From a checkpoint of a small transformer trained on Wikipedia: RMSNorm before each block.
MLP neurons of a small language model. Each row is named by its layer, matrix (down: output weights) and neuron, and shows model dimensions 176-271. Each number is 500 + 40 x the weight over its row's rms, rounded and kept within 0 to 999. Numbers have three digits each. A neuron's up and down rows have the sign that makes its largest values positive.
A block is one neuron, or neurons of one layer that tend to fire together. After each block is what it responds to, as a language model described it from the Wikipedia text at the highest values.

L4.down36:538511450570576481470463491545500529492474500557479469481525457515527485528514487508536444473459526509356523515475524491490503491520528541526541436523534511475558500502533496540487509474567482467488447540491515444537516500428481466540568404501536453558481500459544466517494559557477538560
L4.down429:461513425573570534537460487498508455471451548460516475582503454542529557458438530501448524526465529403481480552463504499515532529543445443501586519529462542489485455548517529479557465538482496514419530485481540470468469509480557526502538496508525508514509490517454541521480518500444489459
L4.down623:542448499568569544473522469551476478517508485531532483481515438470466490517484579459534525470508471479510521541562478524506524489473540519455542499532540564458473466471465496475421493496484508499526465431595541437542461405493405445453433459438513455493466481472542403540490546496619490517
L4.down705:479527541518503543552488466519486453460466467550560546503515548480450460575495534523542480479498457560602519456537505468555460482481520524534479476518529590509558578497488511456535568579512522454522439465467487515547546512524515521573472547452569465535463514489500585532463498525464489526
L4.down785:508451464476534418462476434503609536514495481499517443485475467504439570460457459509545452491385489518486532469518450476500525412399549536449508505490547549561547527511515497528512470526525517560508560539484520592548495503524384506545495451540469504424499532523512475550495449501506496538
L4.down1253:485459501446511562478497490502521567522475554474518478492516491499485464556561487493536490445451410499491516494527511466615468474553528497420527477523485552497453462559471483495468503504519456458476463562508526509470494514479508471479468519560497521445520429525442447519503553495471524475
L4.down1289:469480422482538551511547473552504516475540520466528546499471524560485403518521425484417459541450476486442504465489520464484541525436545553527572541447520507509561528548496506533559496573431491521502522518467545516475530534501511431499520412495506498509530530489503483504518474527489554480
L4.down1378:534522499457396539520543514510455548556557468489542469527468502442528505490527432538567451556455463520479502470437507475542554482518471515461485572552414497472528429550543541564542509540464415520509507447477453523496447468522487429445521479530504471527525515530514494536491529553449535424
Nouns and marks right before an upcoming number or time span, such as age in "at age 73", year, years, No., and table pipes.

L3.down505:476480570415469506473426514440533422444562520487497502560454544522478516488480508425505480568528555527535453542469453534525457536480477467550473448427508541501504492549503568441521525497590541486453501398470513483504395458386506452502532448469534500393487521499502551560623535486546549498
L3.down1070:432465514501463471501508505539503482473495454471510503453545456475552434490477496560537540554574485484494479446469487496536459459519542499472461532465560535501408523534504577469503563545511541502551569512511523540436498453531485480433472495458597479482505440482500446497454498468502484499
L3.down1074:542468496509540459435540501524525475468501484541526548502488475419566497498484511519493488475486526511527475411516589510488512500506525481468488418505477467472518451472502458490403539498497509460547490485552498440548475476472489490439504444539484507477432481444505486472573552504462559445
L3.down1532:558449543454548534499490507428541463524458448538427572555520450441458513503429436518553484461578459537533500495535542517555470553454430519552502494475539448539514505502552537547528511535487445485558513497574523460448441467511548531434468549504577496548458545488521428516569554532487502540
Adverbs or adverb endings before an adjective or participle, such as newly, heavily, -ly in federally, and most; also commas and "and" joining stacked modifiers.

L5.down1149:496521446531501434536539535464479532499513529447500482535476522453481499557495463522456530538456518491559523522485463474583479496457546521469461547524536502537504511539519475523431529471488515530491430541392490524489429479564551499470518548539486505552490522495492494499513452563424444508
L5.down1162:489553502415566524506529523537551537491522554515458498441465527537549499460552507525394535546524501435511451435516443486562528474487511403476474434417490462496500474493449470569480554442501489526510486592474426488441525480486531460472463469553547513547546522504475496494500569508532457563
Main verbs, or their final word pieces, that act on a following object, often after "to", "which", or a subject, e.g. strengthens, reduced, pressure.

L3.down13:555556533535551507460571567504505480519478546545582487533592531473530496491443497500523522550443536526526500477568537486506558555547434478489514440516482428395485528500465456525482496469540466503564533473466519539471512531574462536535551537482426483420531503463463463519493402555489485526
L3.down99:487509557499525521449469451401465474460470446477499404477523490468437525532456507481495445538582532516493435477499528569482556538564513463471486564522482522530539489512552464451488538530537497470493498520514469500518556556516465536450500525538519506561432508462500462556484440474510520453
L3.down1459:464520491504538520508503506514496530458467518514466521521465524546528470486571455504456522512515470524523528520592490545571539502518399467499510455532508507530488543441459485502521497488526523488446452542571477498538504474463510533440478527562470515509448479482467440566459538471422449524
L3.down1549:438443426495482499456532501534492497496476512535514415442523589553535474520484492423502548533481464457485535541526532446432428484468448513522482501595457587465495499442544470521466540545533529456538479511445565523528476506501508521560490513522498541483498472558565444499470566477447457486
Fires on tokens inside formulaic encyclopedia text: census demographics, infobox rows and table pipes, as in "Pacific Islander", "PD/sqmi", "For every".

L4.down444:507585560470480503479484529572502501497532573456471430495569539503475484563479557535455497477533493433513495489471506550493504510494457571467448496537513448562500541548549553492489502573468464490451503545576457425514476470499586543526492485472497428491513479535503476489527457511551524492
L4.down504:562509469480542549510477481553428577510493493408446504545527414521528551565384537443498458481532490519555539543541490441479450468436511523506400532507503508530466473543549453527524492498499494573576479523534551487493543469527448552405474479499549453446550528522570423508511516494539513518
L4.down608:476580534569455451496521520524501519525529468535452457555516446488460483454465538506591495540465581504497507487463531503506516525496512538448489518550523497484511465467558438463490517546433544450490461466582464485491510506496448503425564513526533484547509547492572513531586524455484480534
L4.down640:482415532491514472529516485502555495483600550457582516563503516495494487523584433482519539546448504476498519528495451564445467506432499515457502541469473502475446505461492534484469517525478488494572481483515502513527532564531530548517499509470460525506457533468455501518446470484494537563
L4.down891:526481511552525446499512478499505408517439513509498465501547564501534462463554552532528526503565498491488447463545495510449525547486482519487419416450475500532525476481463474510452527451469476430501518545510472483538562560436506540479515478471519536446457491489526530534521531556488563535
L4.down1128:522486457454482533478465478542441533452459501568506483427582500503492476473463607474491543485492521459531458526497541476477475520500487437485518543463498479509464531493483561451424505552554550502524519581540530543589572547481453505499414445580511575534510523521523546553532506487501534498
L4.down1353:575471488532506540506433519535483467556494559476464546440529459538487511522467489518510498517447395460457492462455490558520436581513497548472462567500512479508547489450488585508514513505445456521530478541500518469530520493530509477514596523484457446481547492522532518503497515460497505490
L4.down1632:481499496469512501529541473626463401514485458502498510491563531489548555522416573466563505480532466459525551507529515467423566432409450587486478489532502443505437468481525449486460491523514442508563497462529461490507506502601493485535482520535462573501515450451574564492575492483489545506
Unit symbols and abbreviations right after a numeric value in infoboxes and tables, such as g·mol, kg, km/h, mm, in, °F, and "No." in "NRHP reference No.", plus scattered mid-word pieces in scientific text.

L5.down1426:518528512516554630510486394485500492562573477516578505535466514484451538500550479516592564483478518439572551533497471593508554472520436501470510507510496536487471508528468535579524524585530484497472507493437468474480522442490543409403516484471465494484471545492480512531499539507432581418
L5.down1461:424423439487524492497509463485523491443505470541511551442448504523432483443570503537484441518499512530436475497407503524423448524467521478505499469443441491495428541518463551537539469538490447459566549499551469508452508478542500494490545500537556505516496514521437581520476499496541566526
Time-span nouns after a number or "a" that measure elapsed time before "after", "later" or "before", e.g. "four months after", "seven days later"; also weaker on line breaks in headings and tables.

L4.down4:429518533467452496440546495583570491441558578514449515535524580591524539554492455467500537504498421524496512486541516524587517490474457586499480531473486485562469468434438498498478483498475533551538505549546510487536452430451521561471572453445496474478496505508481498509559506438443510462
L4.down8:452517504517466583493522529431529574516478497551522449566535437554542483538447423595500529551491503547462463448491494469565525503556490466507511445507456483483511456483490500513486452450449505496439510525542484554531475468519549436376553495496560545493527461520496504562448437566522427512
L4.down119:424495485468535507440504550490487514478508524529540498522497488463519502499461446495506510530480489526468456527511488470509505502474470447500475463473531512522606528526497596492511496520498521512508564489505499551482518548435552469582464437554520521453435533470492477596495466437465449433
L4.down245:503557451480502409543483497512458446508510530474558475608584513537440525505436525491496464483520562535544521424430523472523516507463440516487486496465524502472486508519525499479487458408548538497538460537505465518465534498479467524526562474542500520479541500436492482426487517461448534506
L4.down438:480509532524463563504470561489475486558467451557509470551459479573527539485510550484469494492412492525449535608525538490569470530442471422522492502519479447481480440496438452560579523495490451590451504521508395494460438478452499523545523508543523453506498541571446478496485577472492446464
L4.down892:498569531493451519510551562567489528584390455563477533429477461510555609533491428423516536466482466451504482463526502426510442494459471475495506435443469524464523431499431492466503455568555467484500490542503451474497467447462524570517533445491498471519500581513458512482508581516520482443
L4.down1456:487527492464464465517464501496550515440574514502537519479466505526497538471552459454541507578509528504489494451481428474428456504484527509509516575546545480481491442506464444559495477541493589492427444469437568428478527536471492472556574493506475533548462441507420561548439429533537494497
L4.down1633:467502528536492464479477499467482412505501472460485446520537523556497490532512529495540491513497468561522468451528526602508525452529420516516528456422511465515464566547544466530470500459520503498439442543472449517469592511530525551478480560522525467473505557547520538479482534525472478501
Fires on the main verb right after its subject, or on its ending if split into pieces, in narrative prose: took, began, ended, compensated.

L4.down11:520533554463473509448542508448502486465480460588511478480500495486523454484430476461448487579508471568522531472522470573515509478489517462490443505455454481499455460540464583505501396508549461488552561528524492464511529475526534489536473503526544455579495489485501467467527483479505429462
L4.down191:527463513548503501517527476565529498473549567528494484509504504508426452508534455462459526476509458522489535488488536510503473482495475491451527471514507410521512501495459480474503469523526517512466468473485412496457567481432463480484529472467523472424538571478493539455519542521555477543
L4.down204:492472479551506441479564472560445436449473485476558531450499461502496536541562580432524481461506516518534518469560536459461501456507548547489468504558570413510530478455489523552538506605517479563581583458515438523475528535458456522474460537479452552483522516489473519489596498541515452445
L4.down396:497496480526542551575477510550451497403480534501508474431507479452549469455501469539481485474540522541546485511482526514453444558522494561489522475477521447551507568406553532479474444541583505455558465414495475442543561483468554459550466488588466543494513479578480532471487513459497508558
L4.down588:511524574511515475509476546480500477499507493524473477530425467492574449469470512475414491500523484614531484547461461481535536547487521535552474477462513519505477520508514502576484546485574430499507506524458509458468545418508580418492470457536496506543471448576519469465556552537452526547
L4.down968:453478504505540484424535514508413474565517467462523528473483454432512505450443537524467502485506519458515495520549478447503553516548583438513517517542528491493496523439516514465593497621487497470559539437508512547497481528498444502454454470514487504470481500534446534491486481516534471429
L4.down1052:561495470474480503508564588571486503537477510590489549559504440503485440470515495514494474439580541511512464500500481531405572553520560516485500451547530488639454520478496529535432507485525509454502515476438429530527548524433526490490520528582469453500431509477432573485536563499527477540
L4.down1652:465477599539527479495479504529485578495484487560485495473431576461458541493516454520574532526487513490528517528532416522460436465505443483518493538578511366456475559469543522519463610527496479512586478492500439527465460533465504486502515505447453411481495460522560522476563499474502476515
Commas, dashes and adverbs like also, never, once that end or fill an aside between subject and verb or verb and complement: "was, for a time, an", "are, canonically, poems".

L3.down429:505528529534436474506590545569473540528488557480502477498481492543513458507436505475475466538548482506537469504471467504550531450484537472503460382453473510476506472525510423502491473572503455488504436498435501515487529386463519534501513525489530516522530471550509491484431545485509579565
L3.down680:468517510500517589543526517591558504436461555496493548493487535526488519418478489445556399510473534503456473492566438482549463460505522473446532521462502473485500517559483542529488576524506438494557492549467512493530502561498571562540497509561549474594540521527494554508483455483533524446
L3.down774:458486449471491523520601494489517522525535573549514491458476567468448564525505573550598465480509490508539489473508501553531502437484447463488478559542507483500533478457515479445432524497465486516533473518560522557490508507488534477502523516569504562450572516498432462493464499500467518494
L3.down792:469538517435558489522545545490530483476535496573454558505539437469578581502510507489566481497585513504457463540442544537534519516507493504460448455572526554474503524410591525478513410533521517485448531427426528533503429550495558494528573500429533508504502490544497520406526510400465522526
The articles a and an, sometimes two or one, opening a noun phrase, mostly after prepositions like in, at, into (in an exhibition, at a cost).

L5.down1000:504505489457507518507521477513434482457476488465513518468513472530447479475504569497474499559503518478584507582474475478471444580439503502558480511499479548553485519508534460518469489461555530451467490477511519497565506431511472534450516458494502524514511496464493464508450477518586563495
L5.down1341:518486496561564588535464516520515459436519498496534495511504452467538479476483528504553513545536507507510529505481494398440500579491537451554525451536506451486564503499534506494454527550529486534497585497435516519495466494484485493534529450546504471512531537509496518418449469532526526485
Commas that close a complete main clause before an elaboration, as in reviews ("concurred, calling"), events ("denied this, and"), or facts.

L5.down1075:484502404515531558453473417561511527518528479487588548549584473475566485427505501544523424438449505539480480528536548503484475487509537552453542494485550466543428481486501562511517468496524498530524488486476503490540586521503493477546521438549457508483463503538438582476492417516536518458
L5.down1182:468476485460570491523518537496464514542509448608571507495527467545491538471517520543459497498488503517523483520491553478534478480556475558563556487491475542497484510464549531484522482450573484503560527481460487513477443462515489486530521487491578516505482450454452483460484427434496484477
Fires on words between a subject and its main verb, such as infinitival to, modals, not, and adverbs (covertly, will, did not entirely).

L4.down162:497643506554499481489491512519564517523499475460534492455418517481569485490485527441469458465482509532519529535474522500471413521432454458534436483502542394533443535559513508524536427485479522442498536530517522525502519456455462541486515483412489547468478458504527520495431447557484453497
L4.down223:543470518529456583474431501477522511529576460470583488522520473526547502541429510493518481484519395458472458548460537469514507541527513579516552470447534493543580512488491517485433472577526504462510469482480506474523453478515486520474505462534522467532418525551507498542538518526498577420
L4.down273:542524555464419480498463511507486511524465468479460517519540375546516518541500510461480436513560514514476500475550515485475441501488518543509455521573543439464520473554557567490538465537425516589508517464583485455446508540533531468490499498500489458492501499529466502536442365435572447457
L4.down295:439545470541468534555478498524484494471481570497496537515455554447498531515551449562541485550449541492526480536582547451479484466538542461367484540537535504532502517516519552507437461560534493510553471537431548509364510525507527514442514504442481501516492468485534524555510532579460425455
L4.down345:454535538464461475449519453473444574493495537457532531495507524464510549466505560484476507575474482523427601440549496468525480574447507465552473464504440543516489515451559551496491495487552504493467434566463506518538444518489524439497508470456505521511545501508502486452507432489526473505
L4.down647:426471566434428506474487498545555541489508514427578486475541508530472501493474513467480509488485499520502521519509507496534554470525464436441513468537523519568530538520535460498517520523497517489493464471509475507477531537541543489555488517472502493459472517472524425527498465601482523519
L4.down1306:485503511498543556551535502506438576447496565504546554471492470577485478534526489571547472519554450538559579481499504500493483522462436470511442515487495524437544531539567534564446516535503500490538452520537491527520488589551474492522503527514558458508463524421490431470526451546483466474
L4.down1330:441450526412571509488452483500506470434433512485485471555526512452515521480516483560492466498514453441471489503502510539456453516486507513498506401454508516555557480553485541517484477467554438494483445450543538477460488576446516548399491559492433582491508469480476481471522517469520503462
Hyphens, pipes, slashes and commas inside structured, formulaic text: highway codes (I-59, I-10), chemical formulas, sports tables, census demographic sentences.

L4.down136:524542533489525516437563490512579556563480479561446444519446474417494458515540505561498435438470522508501446505505521515525490487541496460520506523511514544470541529505512520479445480507442444461499432486456512463531491452482521470536501458483554524494510536548504524509518510494503521558
L4.down332:506489503548489521547494497502557507449553526478452517436494506547538483433456568489514492514513423466525466476499546563492472469499452505501480535500433478399522547530489481521554536448580471453496500470482521420538510544541504470585561523495479497503514513529467505508501524510501488531
L4.down964:485533425501460537531491470543489519500534492538482574534512474483448469501520570533562495532557548517511487455487479536551473442454516472453441502491516470418453496472463474503430476494494487468453428467512555461556477554499516506475518479530518431575503467518550515476603553517487563478
L4.down1030:482526470556513493454546532518544524525535533564497487490420520447497470512536498551583477461551475513527467519563506467469504475585489444458582554447521506515476488540516515544503456421466504581586508537500485485484485509473531482528460435514468520401528508508475468568516489513531488521
L4.down1152:526538460460487491506493476476583473477418511508456482484416481468509570509563520458468567520523513478525470508482537445555538454520461482482464467475456499540535493448464498494510524442535462432442513559508580489499433534457457427582497528512501477507428480510514499510496540610565443554
L4.down1418:476532428424424619491459502544479588511540441449543554586460470497501529477436497426487522499582484518469498454565460563551462481477481476482434549511519627469500534463511410509505454463501542566477496506471501478452455490488563530551460497483491460489485523552469523439616593468475451483
L4.down1523:486553438475512521493595518426525546543474468429515523438430507501497433455539458496517441412472506566507554509530565476460553505540462535514463432552522529478536485499530567498497494484508517493446511507446549539513543461482525534494488506481490448530452501483485554508573443474428455461
L4.down1618:505506499490458572497525505567485523503470530473472527445485551449515550531519562534499488526508499490455482455453502512523539462456466432539466453545522459410503446460506446533539588501552551511507437490480539495481511576470503498512518433479480545496520499451571572500532484458584482535
Prepositions after a passive participle or verb that introduce the agent, source or reference, such as "identified by", "listed on", "according to", "received from".

L3.down199:421496476454533533554474525552512565495512543565543468555458484439470426520503450537432527500540475558504454477437500443582523469456448484483488546513415444427438575516441463521539520476467508561475499468496545422583541480523482449487504526468472490590499507521533509420539477489489481461
L3.down256:492471444505490539497517483522510484528485548485446482498516507475552457534527536463459487535438577508521483500427489457550515514545470514467529430559501485456413514516520500537582555502509508498372468510574534545558508512480479576481507486465450507465545493484502502514510622516518433531
L3.down407:460507500547516576535530533457526440504558475482478579501451437541495479474442470450486500445510509533527508438460545535515525481441463541458489574440534521439519517515527546527469532498587558459510529509543522470499468449443477482455457479517523508488548460499440449511451522502537470522
L3.down1305:483515492501485519562548485483521466527430495522509480545478485513561515498585530571461556554506482531474518511470423505475550463560535496509455519501525509604473530498513483522562548429516496571511432482532419509551485518442437415435491545452590499495484461492507497405492511490464486507
Prepositions, mainly by and of, that introduce a date, amount or agent, as in as of October 2018, by 2000, win by six lengths.

L3.down371:478412493526520513468487453556489467465512424473498478496464573437536530516507545479545522521482479518500494440524502549521455437540396462555499514422476525524559432484440460479580550503544509542539525507511494522494482462567531554497477499514459464552514537552481521523484575501435449463
L3.down417:500449513452458470517529476499447500509502441453517508489479491491372525504518556422492468493454548466549397549580518516461480433480514469497476547528406488471489525508521481551504481488472526482528498471487562484513538531493472477473505470480504457494522534538480492480440458512490584519
L3.down736:501444507476544521542512439471413475523489521501506425511476483478529449473528555486445518509499436512464522529535502446496503575542555546513429547485482504535501457503484553473556513494517571524462477458503524473474517448540454542643463514487498524447450483550456510494596541537424501499
L3.down777:467499510508563523528513550430479581481464504426485474457430426533482503466519553494544538507563487527518551538510480468503529512491505468501482447546550519443424355460451467506521574490532471536447481538482481452488484489488502520466480448512527536476438484542464493570514531502414496496
Main verbs right after their subject, often the -s/-es ending of a split present-tense verb such as inhibits, frees, measures, states, before an object or that-clause; also table pipe separators.

L3.down8:513498521498532504490503482494496514474469515483436471506494487462521496421485488495508505422542476501446434504506565541512431459468455525528565487427465525538421567493490631588528593532560562408521539547487464522578499430503541468493505513559532493498446520437523481444553558506492538451
L3.down317:524473450559566564490470487502486527489435463492493515467409457501483502553531623504546560571572482477501505488447536485474501528502510433494492533509525472592498503468464473513572478491526486463504488545489512541477447508496508512509458526575535413426462486469455474514581530494541488510
L3.down1002:537514499568467488515503519485522479485507491595468471509528470508517509443540564505512578486509469478512509521535478446529583476501458552466573543513560493473474510589572511494449524439492507533580428446575504546446473435559501468526468538471376457516497480505463563469523458515537495534
L3.down1191:509457529475475517501559467489538469475522499405488493488486536445481462516436544563538580492523490419437529483560545481486583484492471462543518486481416554487539512504537504515467496533475558499499556498433521519531492417490528522398570492487511443480534495524523558531528493453526520500
Time or count unit nouns right after a small number word, such as one week, two games, four days; weaker hits on table pipes and "but".

L3.down476:487515501453532509574523555557464560441464423454548550502519499567527455457503429453497450535543530477494527525527575571489476543464617479499469464476495504516497425507444539444503523560550484519535535465585473595489521530482427499461523489500524512526524526563444518547525534447490503554
L3.down839:480480449449468513496470530458528511462575457519562486496538495521558534476565482430479473484498516470560486505458513420525526485551549516463510452525564457599471541535560540416437538468565462522463526521476590503580458463529571514476403570565521485458458433558519486530504421519523478457
L3.down1065:495539465552491468563502494502459529433445482442481571444547461566433504487485469486477466523512485482515524527571531500556489570522509496478463470440511482454551477483519408468522527542475467467538490450524502542519495553469484552481467502504532520565571532533521451562526485515468468452
L3.down1331:508500504474495546465558577494506554482502474509524440462443477444504478557494462488532527581536487517498477471471477472480484507504531518527434452475513500520586512553465531523548497515552529427579500444519522566492547512437496496475516496506528433521433519508507500535407488481546421548
Commas right after a descriptive noun such as album, single, vessel or ambassador, just before the proper name follows ("studio album, Catharsis"), plus weaker clause-ending commas.

L4.down67:511425483448536464525499564493535487473531429551486548510514524481505537490441596495522591452424507497528482581468521508570529508505521489551450533521405491519538532605530472536490528490531539514550445497522491513472522504461502491452513552493527565542478530463520492523459489487512485514
L4.down196:512499501473460460560512523505479402505431544538591516473447514503544537488503499465567540455562564506487505564565585459515514446442622537442477469524439526517509464505511510544556467505509484544489463414559458541503441458504553502430488491519530489530519522473468445519529553450489518452
L4.down635:457487504479514498534604536551442578532572516495475539436529485475481492501485524486523519496565536502524543472500458457565480376509527421480532461504510497529520484494534504507438534460465480508520470487474553533569473488524561507488464531564461496557524459497474523439415474575473489476
L4.down840:539493488535501370558506474548556478512514519492494559518560489527469516452573468517446545434558556534467464552523545547475403466559500539498518519498486497532486489524503536547524539537558474499463474479532484465513477517466544442528515495453545491523583479534452506480474530500506436421
L4.down1067:508557548515508501484560486556505506500479432524513536514522470456447538489521518511564421384499484508480554537551485477496481445519496466500516421480527548485519460471501540531460520409511502522470532555465550506497501478509550500560475568507489524512526508575449482543540525488469542477
L4.down1119:516514471456508518507506484452494469552484497460437457372560541471451535441497502490471524491468462508508512518492464493498448496524550538437509550507506581559508523420469545499492503516522523439439441533485551509546580522421419540464479502506464499416500456427508525540452488491532545423
L4.down1142:497518492541483583475516483517521512462458489477526531477504473500534492482514509550548488531490526513461519495502581461477490510456531572556531463439586563485524494542464485513512519550469530516483522447581502506500486585492483499532427514453553516471516440495539537526489519498512539518
L4.down1475:515519454510474505518536504460502548472492538495495527512570435503526504543450567515511524466531545546540498470546558507458490538400478569549535500451576454548444478541452536543490543464523388520492504532488539467456544449531437449545527533547436500472500485484509475449435473482508506501
The indefinite article a/an (also "one", "another"), mostly after is/was in defining sentences, as in "is a docuseries" or "was a Panamanian-born".

L4.down0:547511561469550506483530448461504501435515505520519473516544436495481518551452438430458451477481486532570393448505476541449438475495465503499520465491508473502501513498585510504510530511618475475507522487552524460490481539486594455423502548427487553497457513435507492475495562505496540524
L4.down242:530460473567421509554561499536497610543498550560526457395552448512543436548553484520498559494534516479501488449496469500514523506555594490487515487548580544487471511607591499498489441538544429522425481509580565460523553536545453513465537557537519469532501493424525514547531483456554605544
L4.down341:487487476494591519529484519525469448447490498543539466553513507550554581559531477457435440560484574555544533555566523497519572505496500486568503500479497534522506508529465465460463520552541527442520481453508533480473496494532533474485502540594470540449499533593525535538516429461549507532
L4.down564:483536475450569570518542431492490480505455558499450487415524509509507431497493499537534452457471502519427513488452536469517461455505517538520449518513424587422571520501482473535495423492454534492502487482508487495516462527525472517540488544484515517461444488518462509530542411526535527515
L4.down733:512412494522446492438549457494456517549487471461470524490452542513479475505455509486443515524550516520530465568533514511481487541494488459500536490481499458566516586414497539488536585516532515470541558450470542546538460465469478548514436471480503466538463447465520526470499451491504496441
L4.down946:457406517505567528490490474514451496409462559559444487521502450424483506502519510557483508527455541464453547452487455538448482444491500523510546502503516500456471457548544492533524518459545523410463499506512587426484516498610450497435507525525507464506513474488521425496492456499470538509
L4.down1379:443474521525440471605529576472473536499478535533523535505537451459564505530497504516471487549484492476538465538457477466524514485519490433537474471492426494577456514547485448529509475523482461510516516525485531527563479501487551440491488563441467514543485491526537481481510488514508550463
L4.down1460:514554481551564440471522544515523495465482437508506548479585517485440455483476536528436537534488517476513546515530501452496486484432568560460444545460510474509532515483410507544469463537516486430554477471534471556494501516453479489439484457533447498553442497560508501580503489446481496525
The last word or word-piece that completes a multi-token proper name, often in tables or sports text (West Ham, Hull City, Québec), plus some time nouns like years.

L5.down844:497523493448541453518474486405579444515534564443533532563500513528494490557516481489434494512551487470512540530485538560475602512477547505545562473483510456483520506425440486530481486465472515534559468501511489514484448572502481491489471586488443479448483547469525546506467488518464564487
L5.down1530:447549544520486473490571460522433567479468536478484453590467507498517553449490561507487553537539527553498426495493481500598474463480455470545505457539511522546531536507542476530527567546511463519497465375485462524495503560467521530496484573525492511557554505516528505455471473600443552464
Prepositions right after a passive verb or relation noun that introduce the responsible person or group, such as built by, led by, child of, handed over to.

L3.down188:472472465503551469437467454531469488456478499556454460537480479511504493538450493482573456549507484428452455543458495488507512513573460472433481468515509546534411493497559488472568504503490536509491511582528460437442534515509609497445468568604511525468523506411453454507579483537471483517
L3.down924:477546550484526448475509515514549503579559505542486561506529548444497534474529550513508482541502460446527465568483396574559552510515510497448501512464521494521501475460509501537479485468535447546528477458503583494485463501486566517488553581503541517493492456470477498470544427542489477548
L3.down1157:465529481455522524565530435504482474491488506518511485579510448536530462510481517524452531445492512520534463602453392515587532453524466539534478457460488578494479483451508540540491502485520538508429528476503530538503447524538510452486488586490470501528465468501601507488532470603412522524
L3.down1601:473528498446506518476547445476486568506492472472452470531486492482506495532480548504532490455457506497489518528468521546483461438519533416513440503483573449477566501427476476517435509543591539522555439510503499438427480498472555521471552500493515489547533546464500541540527517537499556502
Final pieces of multi-token place names and the nationality or language words built from them, such as United States, New York, Guinean, Romanian, Uttarakhand, Portuguese language.

L5.down202:476481501507555509525458406517439525487578510485552541555580503528540497516429543477466516513604526537507487483432514480540463541445472453506533447460502528442512482554525487524512430521481512488473437537543487454496500579555523457504548539490502481490501464469491467553477520459497506493
L5.down365:513512535528532462466484496531497460516485503499536427496590524505449475523521533518502481508521564519497487477443531508485489567441429463508576492520422451472507484442480533547487549545493510504476498468480483467546499526464460442478474536489456492504479472443545432524489502593531442509
Two groups: line-initial dashes, codes and numbers in infobox or table lists (QA-RA, HD 183028, 553 K), and first pieces of split words (inadvertent, accustom, deleterious).

L5.down745:490468588524469535476507543494510519444509462497517552488460552484437481514514504428532508529420499555446510526447496478494530470509571464468435597498494503419454492467489517495512512511501462529501562491493458456551523519456486542445473435492517550472543543468427500514538475469520510499
L5.down895:496443547542512507454577466497518506502532422492453553529539484470537550503537503477542461533449590515548548456548495533499466533504543515497527497573534502480527495476419433523523465453492536456504477522516461501517530479597434500427539562537513577436462521467471557501473483474487460469
Non-initial subword pieces of multi-token proper names mentioned again in an article, e.g. Kras-il-ovsky, Hú-rin, Fincast-le, West Ham.

L5.down564:516467510527461552531511498471484463503527539569500483489505516516519431454538442471479452614500483424516533517579485563467564474540499436567462543494439506523547479464509499554550541601499497423468489490564486553443498527498525514476491451480463500541548540521537489445410533521536472519
L5.down906:455517517472496503501520509513526493499521489515464480469514430505483516510444500530475452429528435489477422510584448564525557441437411497509524523505515506506511537541480483471575447549559556442522485438482475565532474501550504598464490449542541463452451491549492435457553500469445530540
Tokens inside tables, infoboxes and numeric data, such as pipe cell separators, parentheses before unit conversions, digits and % signs, plus some prose "the".